From a checkpoint of a small transformer trained on Wikipedia: MLP 2048 SwiGLU.
MLP neurons of a small language model. Each row is named by its layer, matrix (gate and up: input weights) and neuron, and shows model dimensions 128-223. Each number is 500 + 50 x the weight over its row's rms, rounded and kept within 0 to 999. Numbers have three digits each. A neuron's up and down rows have the sign that makes its largest values positive.
After each neuron's rows, "fires in" lists the words (lower case) most often at its 100 highest values on Wikipedia text that the model never trained on.

L4.gate1939:530445460520443564504510453584524479541586416441613471555528479498533510469642542462481550536410486421508510506477481545555503493512413607448416544484483425477513461442580483484523521532499553460565453555450508515444511491514528564538445475514423496591526480533503574514496523597337530404
L4.up1939:555527513385574540521539443556424479429529496514416430480539567452483569536540571527563562529445455519542546405552485580526451561479369485515514503495525439547556463441468497469508518573486529459520540475479448486470431473415579497396544416514471487436528442512488550550560416486498570518
fires in: "of", "three", "two", "30", "only", "seven"

L4.gate1922:506471592496477442528496508495488550476446445517562537509489514475461444553509520435552581563546593517447532488544562538629520488459463492511480467440501543447531528471556541461544625416561540553474449586572464500441621454559526581535499481509501483510409469524422558518562448430365495428
L4.up1922:407480537494418650571486526397560469498475586530568568566585527523439425443573492504513524517427543461460542556490421504543475479462509352448551478549476535581489524569468444420542448478538460523454557499403514549528516589500446506501510494572574446523483467455500578416505467533469529478
fires in: "in", "to", "with"

L3.gate1931:529490489432536546503436501544521527566546502510412475585528491448471507404486457441518519434565525495435520512455493503447498464478457544506494518527462477469457597537427414443497458475472539502551442487517554507509485408567453481467538482486510432474489414525489433455488451470467520459
L3.up1931:576513536534464489542483490486527548482473530427411552512536482413550449499478534411509473449539435418445507556467465505492447533509509529423605541510557548468566514403473458527584471535535528549500531438541498531510501474469453527477506480384456502482572441480505510498526549623528485560
fires in: "after", "before", "year", "when", "upon"

L3.gate425:567408568460550503593491483477504434457560456471534546489541425514474624552521448412484488586443491574438444578530491530503537531457395476455485473459485429506499466457502527575471519511487528633497484419594490496533534597544537474512419494470583490486438499467510512575554504467481545566
L3.up425:407414454384471601581506510486588513510514533493533609500519508514471471483501477474503471480578572498499436599564566401482516421530472404574445509541559440520501535514526430516463545532564480502562580465555456517576479542497497485571516503426555444594440445563480450536521444538565516553
fires in: "of"

L3.gate19:547461494519551557520486429583587468460543504565477470442551616509561568574462444477441544496446489442605558547486519494501530465543442500479447438499406450535553464508521510448543485530495538543483441544514504568431508436515427455541599536440488507528535443483468479530532551551559440539
L3.up19:558494525504526465439593461583535507453511593511547451484545544531483492488497485483541589446537516476572537527432510505438547526510430540481538472478403476616492454513539530479554539518445393527525403488491515518385570442589509533513451446465601459511468502557512450543488469558528498487
fires in: "of", "all", "several", "eighteen", "thirty", "thirteenth"

L3.gate474:440460443513526568492506489412506514514587567401525558521480540421455437505502511534530516520505422476434517457457531532465554462503550470597563470539499476542482459551468549495503541496470506446504447503461488419546467573525470580568585487499593500501518531464539436460566459614401456540
L3.up474:529508511603573544510482546470486555449573502549483516482468492542527480470431505480444537463505436457539528475463470508468562451442483452453562538480524570466495498480497550438477532598552539512466497497468402507535461554420547449515497472521471406580537564422566457504481527455497477522
fires in: "as"

L4.gate288:465462550553527473436507508521572503488468484389572587514540533536589486475481398551458559475476530389417474536536423514533514493503491478520447589510500566509500474474445415510548397522496525458502475530512442591463476499478470553538454471462581449532466506493507436455474542476568475498
L4.up288:541528497561465471569548438550467495502439576418522492551564513514532557566469472526442547461587437428560454548550445505404576536521479417588460515439457595473489519465505471546374380480491574538453458459503544416497485483452500515514500437524599479440486502458540540521445495551549553541
fires in: "the", "all", "that", "a"

L4.gate1977:553544448481499495582509485516503596510398502428522463468398483470438561527571536434512459530497411549482466415510481508521477442487434551470411580535418517461530535551460571408545483460429536529557484468494578462411535495512438505503413593495476501472371573499473522458463499550515563439
L4.up1977:428397522470431524553545475458526551367517538574465563520481439559592539450530417383410529426567467524484513469443482454588430473467521500509535468516486530487469540491502522481584493468489510514518480388562440489540539534478520510525416510440445488388468518523479528542551487462531424482
fires in: "to", "will"

L4.gate710:487566463454518534572531400546404456474610551467520510570548570462508546514560480522491545489565451526526410488455462538529460435470596509431551518513478493500421499475486513574447511468412432498483454535513422503503535523576496518507526537532538439520473540515505587475443475435529582442
L4.up710:595562472541501495621436391476501579477468456448455520636485380475513520497441523492515488504609522525532445562607523485523531498552566533455428439549502500587481489497541468477511516435515468494530503474515457509576513536525453494523498467514510496524564490464515516522459499469387472467
fires in: "to", "for", "about", "des", "from"

L4.gate1981:459450434508502520527604483434518482510534477442464436466548565584595462468571519525407494539414475537434486508571594452487466471457539414450553407459581447504587507486485528465516492453504541420530495547446434593538587470474488534519443585507492572511594547481482591518382428507420531427
L4.up1981:506455451459609468608544402504528517423617438560489518546534411486566574518424566494455476476412511442482576501559442499541485567472548485415537493541531512469434529396527518473484473504488495492556459499532410440472561507486466487516457461485595577465595479523468437461410430553516523443
fires in: "with", "from", "of", "to", "between"

L3.gate459:493551528535542477422484521484558604496458482498502588537379489471462556578512408404489568570563438452492485525434604492570490505463444562477559507428493565442465479470511504425430564494491462489482497378442494523477489573384496475435455434467549446541532447529502473412573535407527478510
L3.up459:533591458524477456481548490470521523492462377487485555525479438592460558512455364419405499464512418491443470535427509385469465444515512505381461542375526544560471492542553495404533470554498586488508477454487477502473523456515451472570528506498603482587471553499506480538568560467494450449
fires in: "to", "headed", "entered", "reaches", "enters", "from"

L4.gate526:485502480513429483523474448512453511508455526533486550389488493435532396555445548578472541480489450527481454484538450496542585443510516536438505490445558506526510489617520498477496559473484542476491534481517477556498533501538550586527526534477441571563520504519576548512418506532442468479
L4.up526:511481500511421621475511484514415461436511477523586547518478504459463442539479462580514442384559550499526558504503484413583511420574506462459455460526525400535484369472491497483544568452449522486547428501539498425496504443504534475486583590543433505529534544491553464490540469407583478496
fires in: "of"

L4.gate663:503589439418588455560490432493536608444583568468542513490498471497488488533438479452567452463485532546483556461420500607522454506483543450432539567568502622485488550489425498526549468567528521472434487556546507471510520484581464611469467487471470497491544451516468420429534611501585457464
L4.up663:565457494403408352500519496464553534485524470588540506470554539568522525478464456482539523621512484469480499549449462537553465463408516487559565468487524472567397501459481469496465433472514451478505515488591454440502529532447450558437533555504455490505449498517538484433468521562509563522
fires in: "with"

L4.gate381:419490398477494456491499634507576514555585559443575456535435520546446466549460485386507515513345463437537561548478575504499524505537549481492467400442520492582477462525388469427478559454440512546477577446528517533510493466421420540450484445594526562533516442395418450454455563489568509527
L4.up381:507469449461562458473418511538539497461449495517584465574511502469485511468502610465408588513424446505604524661498469487488428529427510547459474487517445476516514547476518459309481577486483552400419563525476524487538500487420464500609398478474428540565404519464507495513492535553532419477
fires in: "after", "during", "over", "for", "at", "following"

L4.gate819:479497469511617620499481470514605466477486416444498459536582550440529533471510609620461464545438375494520417454558452555526417391512458537559536569522473502491479558519552555452464546475550515505478498559459457506594464473515479511596620457476544508562478513563510437495445538601538436453
L4.up819:551534570465448519506465489634513592490478529461477527496615522466414441597474434478441474495572542458443365455581487494495508455460491583550513524480507483504515553540496513577521530502532554415507485480344520477484433407628468486507642514447511454481508457439442520534438420491448513540
fires in: "career", "history", "life", "biography", "reception"

L3.gate857:494552413566583471470491450550550541486504477420509515473466440564421516557497507468480543511441595477497584522483529562427513578513448514676480528498530523440570449517548555451519531565457514566526464487473498516534533468626441456552591449455455423483476475540484423510461618500491551549
L3.up857:508371567577437485522474480533538551501533475522479524548496475578471445533464538560486522467583490542511507497438566453413482536526497484552510520393528514562528482498449530505470535513561577529565522413525442616494473635506483434461500483473464531488570490523468341599532574552533487495
fires in: "as", "what"

L3.gate950:556445437502539532444488585398474522440515490533510479452478589599533429495451519407535459512414440473566519483456451474500444501500515522476466585534475595476435540485514472466456482490583512480480370520430446500515551496509410396577518522513537430514573482495548498573463544420526528426
L3.up950:419552607476427519499468448467492420412439509387430591490531460540482589486474432500502466479435532504510505489589542503514411482464495520414480505484496578548533575459421511545586574568486506522532438518563462472463545418476525513566464445472475466475437582499494485484569478460528457522
fires in: "of", "named", "to", "0", "as", "voted"

L3.gate1873:453450477532455535482499518606485520537479446492490537472469399554418591498520441460495526497450485550500507540489481509500447585521518501541466491521497571544487490405526470440560516569558551597520562581489509527482547554436465518514573458480529530577524452527448439489557614557532511529
L3.up1873:544546598431489473524551581469518402484592488487447532504461531509483500494576491558487533482431567481498562471531587517401478459470505458482488573553612531449512518394448557538447504469426512431429544505447434501539486531478598509464428485596440482462511489545528410511432413480466550510
fires in: "have", "has", "had", "having"

L3.gate1230:572490565454479492528554602515521453463520407509512490550434494636466546444462579502581510490442511439554374553445502469491434511493567529516438476485543430452440447550409505471509468536485425444554530544598535445437504538459462545500436439520598535446511441444481478551469502547481473541
L3.up1230:534490492454494482602485526581545525454556466391493540517414400568514558523561448450545491564481524536506415472491527521531465481461561536444438402494471474613533460526431562558368549461441509578550525468555465535443517536467455508479480416440461519474597385442412539510605416434561518607
fires in: "february", "august", "july", "january", "november", "december"

L4.gate1311:362509402398441467526456525539536525486428496506551452592469417559479508492524555408608465445563569526396463494479476443460474516519440556445566545550446532552528415470526515447488457533568513428475564564537522460568492455519579538499550496506497487503594440479495489427508522510498559572
L4.up1311:496458425509530482434505498518540519446453515484497592515409478472524513462477552465418532564580525481383437483629496567447539482426535437469515398524439538477405478488487536475462498469522504488486544501472449487466480446550420526601438461464531566501429493503561482532491457444527549547
fires in: "and", "000"

L3.gate1234:459448495561632444486561481459535451427565569496522623530533580491430546383445475453583517584510512469501486430517518474523467563371562457508512466396492567537499498574464511501459422492562515466493413493584489502574462524506535449561519458545481507475478477491560580423566567485459456602
L3.up1234:470463555483494511570563468509509508423509496475515556500452517485491464467548520474453523440548551473483545399450553505522539522574494491544547519505523392583517510538476568415527535504547528490533465434512521385482486505553523549564498530526525576461386479433540516520586483479476530509
fires in: "of", "during", "before"

L3.gate840:540487480533368518586432530550425472505494480470540462455545533504489497444552468579479526462488518437439454513485435464484498532491499508552477503475550490414469545527503528440444580559529503474507500517460534499463453491535441624468524506425521387577538652608408443553548471584509476428
L3.up840:445459496485491487480494509570505520485453483575552444530522533461417526528426544450498487472532518542417497520536470630522526483531505599514472519518557397473439559546560478495492655449517519526463548463479468411536539424539510467560497554469438417528494477526405554476620508440494480444
fires in: "and"

L4.gate26:547495548465510565512419489509558481505521521503461458576558507443452549505427563473420523541433446474448510511564362482464479474521468534479500581455399515497466474467416526483501387449457473458475538547526415488522540523504489515600522488380539458561387428441498490552551459522440439552
L4.up26:569523444604586516590488437545481523545503511409441498527521572538557446443534544498499428537434480459438510493566405498460566423447477440510474529491500459428483501609598539568513532484526417512469469440628617501485414605556436514582508473506532520428497494471555555461476480536513507526
fires in: "of", "the"

L3.gate671:462541462458596508492517510450525559441564494548473458459462538524452448445506457538543532524519424466569471513485497454455517506556516489501540425476401500445510411445433552432598491562503523592462464435562563447404510381516544562544548459432461550555456475433580547624471568380502453533
L3.up671:528449528402458555450495560474479516400462478513462477507525464530463482481497541496469375437499537488503509446411456546596403496500454484480473443532524484424526525528497483450352380532484452535548558547455396545451464452500574555467506442445444497492499568470528504466505564532535544461
fires in: "he", "she", "career", "it"

L3.gate226:576519568517448508559531595539463496516603551484486421528469526582558592488495550461499501520528500526482519478557527518396501536494509567444445528440581531439471500489490465562443436492545348497471628454485434472566555480535467456513513523520489512499423511470500465546472498576471492477
L3.up226:500536403569557573507548439509552531587574587481528494554466538585418524487546511471506501504519437432465443512523464493529518419557524518489559620578460394563482475631475593630450478434535499526577548496491451562449477527610599581476532636459494587528469512487534442523537494470436513470
fires in: "of", "for", "each"

L4.gate636:472580486472442518576503442539580468446593427544468496432479489471425527565437455428524450457424586477570613532511452518466615471481475470517469527468501439403488464432474417524561490532484550481440490459368479527553582452459409540593575561462441445512492454483507460497549439502536467561
L4.up636:496492534431410481463528520497557442439485473579535454476519477530394492494505475518445618521420544518570512485530488540400524452540568489592438512395450441545460525556497451464542589516522563523562456482505513483471452482529488506438570498522508482546475551458492589427475538472597533582
fires in: "of", "million", "000", "with", "and", "by"

L3.gate1791:488559416523507416497510515414514432560492477407535519597559544523522561551430488460512512449488634418672543424491486366432477561397571588545442455540509444408504518491483523475550434507414488579545603502576492387500488525577556462497525474501444560451597509527419469434491491455387480521
L3.up1791:490500567481579503585538468497478451511565433495524473425560526474515449473365522506470515511419494489506582447490512566474542566546500462435550427354463464456532412534581549474527512509556459437577432476409483572412489497564513520488445520484514616462459494489530565494540472502444431541
fires in: "of", "among"

L4.gate1042:511425498470617540516455545523486533494454520412543476509449518500517460468474489477584466464510556516450512459563451417477536456568479483449493537562511416493492469525448485544501552534455460430514501470487482516457524488463506487603591512496499502529441566549477583413517571461508574502
L4.up1042:518531532444559458568575432569467580543469536506543514473581498510507546473510629485433430452555609509462570492492562585542501457387458416477414432550580408541609513484532456517530514415508574514519499458506524574515629496513496546530467506447483524444519533505463447563501522488421453554
fires in: "by", "to", "as", "through", "of"

L3.gate1862:454493410408522553480492527607511510385405577458503490549475586421504522425459415476469511555501451506478540452576539544459485518472493589498445492395497437621486482462505540493504451435512394494507442472498531525478516509481552524548485531352568421614444496474481500502508484523414459570
L3.up1862:505399564439496468588548478457512494512519446469624533440443576480598486481466429465502544551535445514463556422582453500448496506490472469544554519475464381586511443537572541500578536433499603472534407429456529475476473557663501588532576537538521460495581481554507507543476413432575511526
fires in: "of"

L3.gate1632:482498484449540461541545499561416456482501511513414538431530577511561535525479481502481537485440493523548630486509529456486459508367504593569424432514469526459506595567540570482608512407517387490515508397542496433510542419514523457549505500561474605507521581492490497538494651453515516431
L3.up1632:485526539489501410451429528566332454541413550568513447570498484406460472534561517510570466486412581535499514584547447420496485421472532511485473544495441528511570545504444546555562567518502396564529508549500558465482534512488534472478499485532417489513445529514435497534562549513535605412
fires in: "by", "in"

L4.gate338:393511493435435518486526562488504531458431526533509525488535507460420475514509487451519508486433484527522531475452490477493513540472517525435439441468456492398413624444487523488474436522502478525533477545516544539487512458538458480504549448526493465477561436540414497513484509530499372551
L4.up338:480505573443550538564550578427453460481430464540594557498586545570560538479463419582557450554450529519463567483503606546494482521507527543494497553396508480444570498488567486544437540415585502612494440448487448505522539503438455542560474412597628459420556489488406544460462509518474440580
fires in: "for", "not", "as", "quartet"

L4.gate1484:543484544482460425499552456469532583457578481458510416477465512533438474445468477482411487534512403528490516475484476496537413443528485591541492431479469521503499474530466482451543514437467452606507400466600533482562497517552499427510493570509430591517546508550546432464514549509661529480
L4.up1484:495586502556442563609499481459469446460480455492501519530522580521575448522523426451477621559406446556549564513504417415461517594476585515469496539520482481439456379488471525537471530425480530422468505532481542405509500496453496523499429418476599422465492475461520491402521505496584505493
fires in: "which", "who", "that"

L4.gate1515:527457494508506412458491496505514452429598503418507435478523558553515483546440452545549518479543529413487562450515408512487417551534508553494480451576525523481634477439460448544458555474536506475462571478503533477555523504437519541414466513570618516432457455586530404549564454489416485512
L4.up1515:568584467560418505498515485470526479495540504499453546414513424484528434425558399471393464484610493506550505517517557463469481522481501531525416481395417556566578508419567498487462535494472454500369553477546556523508486510489504526514408498525572558514496457480627512403543503477544440432
fires in: "with", "as", "without", "by"

L3.gate1302:497582576477502536462520529533470434550496464493506514557560614463430466562515500521559553453484528452440505492442460533457560453499485570496472470484464577499523448473486469564592459536480462509480615584559478442561493505501536527504534542544465533557520431527519406509561556547416476469
L3.up1302:552531456575466470482525487561499513587383493480500513509485497613545449422465541425516430567527387507449501483465446510527531485493469514504493505536480525480489567502606436541520422465518525510474435443525420492501538354548473450486526480474598448533490596611499556515470545590426417592
fires in: "to"

L4.gate16:540541510462524531481513462526544563642538512493434403532541544524415480444496456528443529524524583472542528475479586536434475499507495473522505542505507462460474555487461486512571550362485526443469512469490506560490471543549551458416511510426532465447444470517554392538535521569491613496
L4.up16:518484463527501450509543522493393502431545511555449521448401483524527475543409478524497458509508480595409486517441494459489545506386531541522479508507579478529489517501438496484542479618521438512551460531549451546510448537525440426469466481448537557567512534387582444536573618500606466537
fires in: "as", "when"

L3.gate1631:463511555553487469401500589505512629598403526483408487472511509510490500487560441562541467454556516519574508499465580464515455490537556525473483588522381367463444532482519423437524531522509494556433435534557533441436604492377540504442489472559504537582537489474459566511515512521526543501
L3.up1631:512535503434558389496496453610456508475409488529483506506511423484510541541506534460596492521495511485497468531539501493546435408421599483467494522542545441436465527485481470552421484495498476514479502501507503454405519540482450442422497527476602463463565419532446446575537445492456489605
fires in: "of", "for"

L3.gate1049:557483527466495473457511511543484439473512500408515522460485465463457591503586505549504515574472559553485529577533407489445551527436546484431485519494498606408443536477436428485488472589476400538509500525523500353462544458383494512535448424481469524564552456506422503526556464517530467604
L3.up1049:498480469473535504517536599400392519457538390527482462544528508489542541457527500555472503445483650518472553467438469414557482559605583481512558446528512520529489507555464456607593498476501454565412496494510447374473418494439508530532499516488483540447594413463537486494560585495418515514
fires in: "february", "july", "august", "may", "september", "january"

L4.gate330:610520455470540466588493512583433502542546576507498464517497422435452475430439419556523487561451546481462486468448493497498587436619534551521438561507528486474396557545561402472437455540464523470516483529466564520461535494448520495490545428483511392512450503489537502466411527523596567508
L4.up330:445617543486650599507491531514535386569566419495485571492510467621488497540560510625465484509465443527529440582435535439428481539550487450608550486477453499550489473507530455456481465598448444447381511448459448523500544484464500571519388559569453435567499392485360406578595541518513499453
fires in: "to", "well"

L4.gate1153:493494380437438542548554465636476496476469524448485506426525486427615513541550440498474560617417450408539502497423443502513525506539524545521527573407492607386548580494475463542555528571476503544502504434610590406525511348598528522486487442472513470549545496550575518411546551493549465464
L4.up1153:508483504363488590434445497505461425555542585527583520500483458545545522493545521409561462445478594479497493412568527471540488534454538522486559383441527459486500425503384476537481512600492528349479526485514405454429519498596489586445504539469527468482488528487474506558522504525465507391
fires in: "of"

L3.gate588:473520523533549636513450464470506482596373467429463542562423551554587458461408535501493473571458603467490387513482487514554542613529528533486470447469513519509491537613500467453402456488501588456487496523516539444500551519459514429508511477472532609547461475619456440531516466531533474503
L3.up588:462555548520567532586585516527441508416527520471507482467450599532488454480498447427508509487522555491468447541494455484446393399536387466509495478370424524497399539524506469475523428530446513383575541490459467479517519407463452558416470523536508459476498551550415572460573524501462518468
fires in: "it", "career", "registered"

L3.gate1949:555543462457602450523519388549507549458592477528515427385513513482571490455520454554491538411494423549515454416476541515560480518518482582527478546560474509514479472406456512448483464488442562561462522546432582466492512476448467446526524489475474516515455488439482606445497451454397548555
L3.up1949:560545552531524474596537412414442533436491547587539494499469498466470447523552541515444427541578526556534538486479487485456520423572401594479400452528557475504511477484482546440524501531429462595527562499532511461427480466452520505466520570473468503580507426487422511529490427414478504546
fires in: "is", "was", "were", "are"

L4.gate1460:413439475474530492518467446532481582566607585602534511548470521586480544512457480573493517469391456490387531538475474521508619435528477488541507441549505434474439477499462522539438560470501563509498579406488481523460558471598441565449472497490600396396529536492547493486448466546523548507
L4.up1460:491484548454520488496555431597456487556529476553379447529536492550483546479504478523514493344462520512441556505492358559533536545421583451494434500512463476445546552564466507446399528469459580610524466479475475516523572539567589458437526486529456518478467519549500503471504498467545575437
fires in: "also", "as", "a", "with", "and"

L3.gate790:516490551547500520490442485546445652424573461437494533572447543470395556494506439500504544458483488471451525518523471446357544548475513561505462491449538470404374534545428566415480501491586438541425456530449568506424507523505448424539486548519486484538489553527505503458509485567410467482
L3.up790:535427433560480521539498555608404573565441523532458547518443491548549481509481496509363460427523498575471483465380494545477527380531398526583439485523519571536495440432525493532496539462486542435452543459519456517528563504513544445510501544500513567507444443562429445478487486456548456500
fires in: "to", "may", "can", "chose"

L3.gate1757:512475517492488474536473422446461492519513483441453518519452559430433454433484397468534492452496500604468579530427441501399522451477502535494493513556543455553489563578477405434619382511449436508532616461431546556524467480530402521563589453497469465573488472501462510505599516444361515463
L3.up1757:533495478560603521463564458501437484639529458379501525558396492568472582526579506500515542511445485489477489510513434544433413480439394491465473506490521539570478471592454464600560542479451473463422429479500499447516435524469473421568495528524490583477486437450583541483524484554480463481
fires in: "of", "from", "dirleton", "for", "or"

L4.gate60:552512507514508515517454497545568525418514529575474493485496456501467486570532558556537463608460483512399515604529519421463502455457571456475461455550489548548486484472467496482451488442502456448431609480540514582542549516525560456405461575559471393466476544563488482555429511515480518519
L4.up60:453462474477441496512485477597388539516568470573451608531567613512491459550495464537478550516514468538455472501497481520395500566484444559482511454509481466474513434502484513497494482531559570489463552495480526505516405572530421543523559423515541489521467495528492456544524467604482590500
fires in: "to", "chose"

L3.gate1524:455470518485488559494480428564563423453409580596540484493452595540552510580569471524490471450527509375552461580444481548469549495476459548487498483393516515527508512558512456408410453517425456547500477460556540449502504508534459479480538509472513425417572511541480535468529595543513472483
L3.up1524:528531532570534553457583461505578499505417438524526456411473537614577507451497449497508510468486560459529507648496530493499478468457454429435543549565480515526466494546493480490541434526497462503594410441530522532476536483570580589517565548367590453450515536551558514525525526589508517552
fires in: "two", "several", "three", "saskatchewan", "fourth", "four"

L4.gate1113:430515471550569468493538416519471513514536482480452574531557546450468511431501491444535464468503423543413506494534535436448545466464510528461479495441471493522404617541393435568528484515428515487581585509526492506403519531467505493535586407578476569519452476522563529489488567441487515545
L4.up1113:487451498475515445480502456507461575484514471513464555448452568581507562540414501549467518567499464533456482586565535574487571490494526462505548493512467523568351345464522457529450523434447428509504475493441419479506524527523530429557513448492516477484598455529433578448451434498445575470
fires in: "to", "with", "than", "and", "or", "from"

L4.gate1180:459574554628497523526400508482535495411550533399568502484458475484532519527586425452473499483474488541479502486475421494476547521533539464534500578604564579399507550514517521433438639544450512500402506460548504527481430534480513531509544563512473477501516458517576488376472529578597409490
L4.up1180:373546500510498397515431577563456466543559480489488449532494477509415513482555493497471465446518541468517548502552490535537502486527625489589387510407425513448471542490534526425564574485467581496494516505466432547545541449589514476572482462497494573523497526533506576489354519589509438561
fires in: "have", "has", "had", "having"

L4.gate1087:440518435536472437553512469558416532495436463475517536522523462421545472604513530448532470572547384523417559446521426480424490512573574560455528480515540519543522538518485513421516486475484415444564393503581529448488528498578490458515506640472453463518505421492501458499457491452552458448
L4.up1087:588501523489562502571446440538487451482471528517494560465519535476581446525500528427619489560527629406553489498450535568509526574550561618533530506477363451509468492506506403559434466363488427565551503572485473584559498628454505527458392509524486496526527487451609542483613449557492477526
fires in: "to", "of", "later", "before", "in"

L3.gate509:578465526421441552524585492522432529444574482520500473476481514524512480542453456516486453517445563523532518522477510527602561426390500469601476483513439497529450497449510457528558520476538433530568453441503504504452484464599552523533559558396494491569409607488522445508465537568500440520
L3.up509:460552506491561495449516476465588593457529454537470384420539525509520512478474470473467532425457464515447544505486478536479634427547519525472501488494504455524479394519516461482476465413481472562464531490520535502493422539558527444522603495410503460507389624395493561467563458506497560466
fires in: "of", "various", "several", "few", "the"

L3.gate1907:364535518583608496575517574534535513554487598492427554540540373561431463436404460504561528591522582519490535519531576469485504463531501429489475532431538525522516408453448488501427559547491423477383492540487500590526530495509486364442505560436529548499605646532606526519489422551507509425
L3.up1907:450529513510440531471448453532504397472463465531494534462393545466486500512497500519494497456489464489539518517541506514546405521584503478468463496378451417517500457474503453510580499514493529505446486539594568495439580498541511515544378472368453495471507484492506518576451492497529515484
fires in: "the", "poem", "with"

L3.gate93:590464456519490515530516596513386545476470440574505569525527472585521495482547535400478403499472552472581554493488528458505533484438524478443408602509431496497470448464541478420552528549442512469524522477601460502554487416562493530530494490387506483538545561413481446529466537472504417583
L3.up93:446510479458423476504508469506405561526454544486525581518540494540434437430540549498534535499421518511472510440559491569480383515420434504518476624396497515494501482500489496492492509520444487555473414477585413476499561501496421512539497558493474564571460546530434577477565531502530447492
fires in: "of", "in", "to", "noddy"

L3.gate329:504434510519456499551613481569569475459462581473473497580463542443479507477455417450453643592484500512493429521442494520510467461564491480477452490536505468506493463498460450519485475528440443467360392391413528556483465504488457580517446478403472548532518450554429562527431498382480414514
L3.up329:588519413533574499459536481569597457592577463568516478485469620550491497479467392530515469446494426549489542501553536498476486582434471476493528472427549444552461551599476474492499436498548411542485565438486400553466502418441472558533513388447531422498543524463504535540483428532407439479
fires in: "of", "for", "on", "reception", "died"

L4.gate1264:569452512514475573465542464493496467426547440415592491502516481504489544478452518526473499460501472481551601522408547516540483451541471593615450551473585565457591518475536496448561503444497481477620504551542481498514493429447446547459516616480514498617537532467495499545489627553471441527
L4.up1264:469455524533444521490532461526410426550505518486595551490461488535511484467419421526542414472523496545538581497433485539599510491473555548555509475501581527431438460521463524515565563446489492419478493483569522441462456510471501501431521566461515530590532569522536465527446470467551466491
fires in: "of"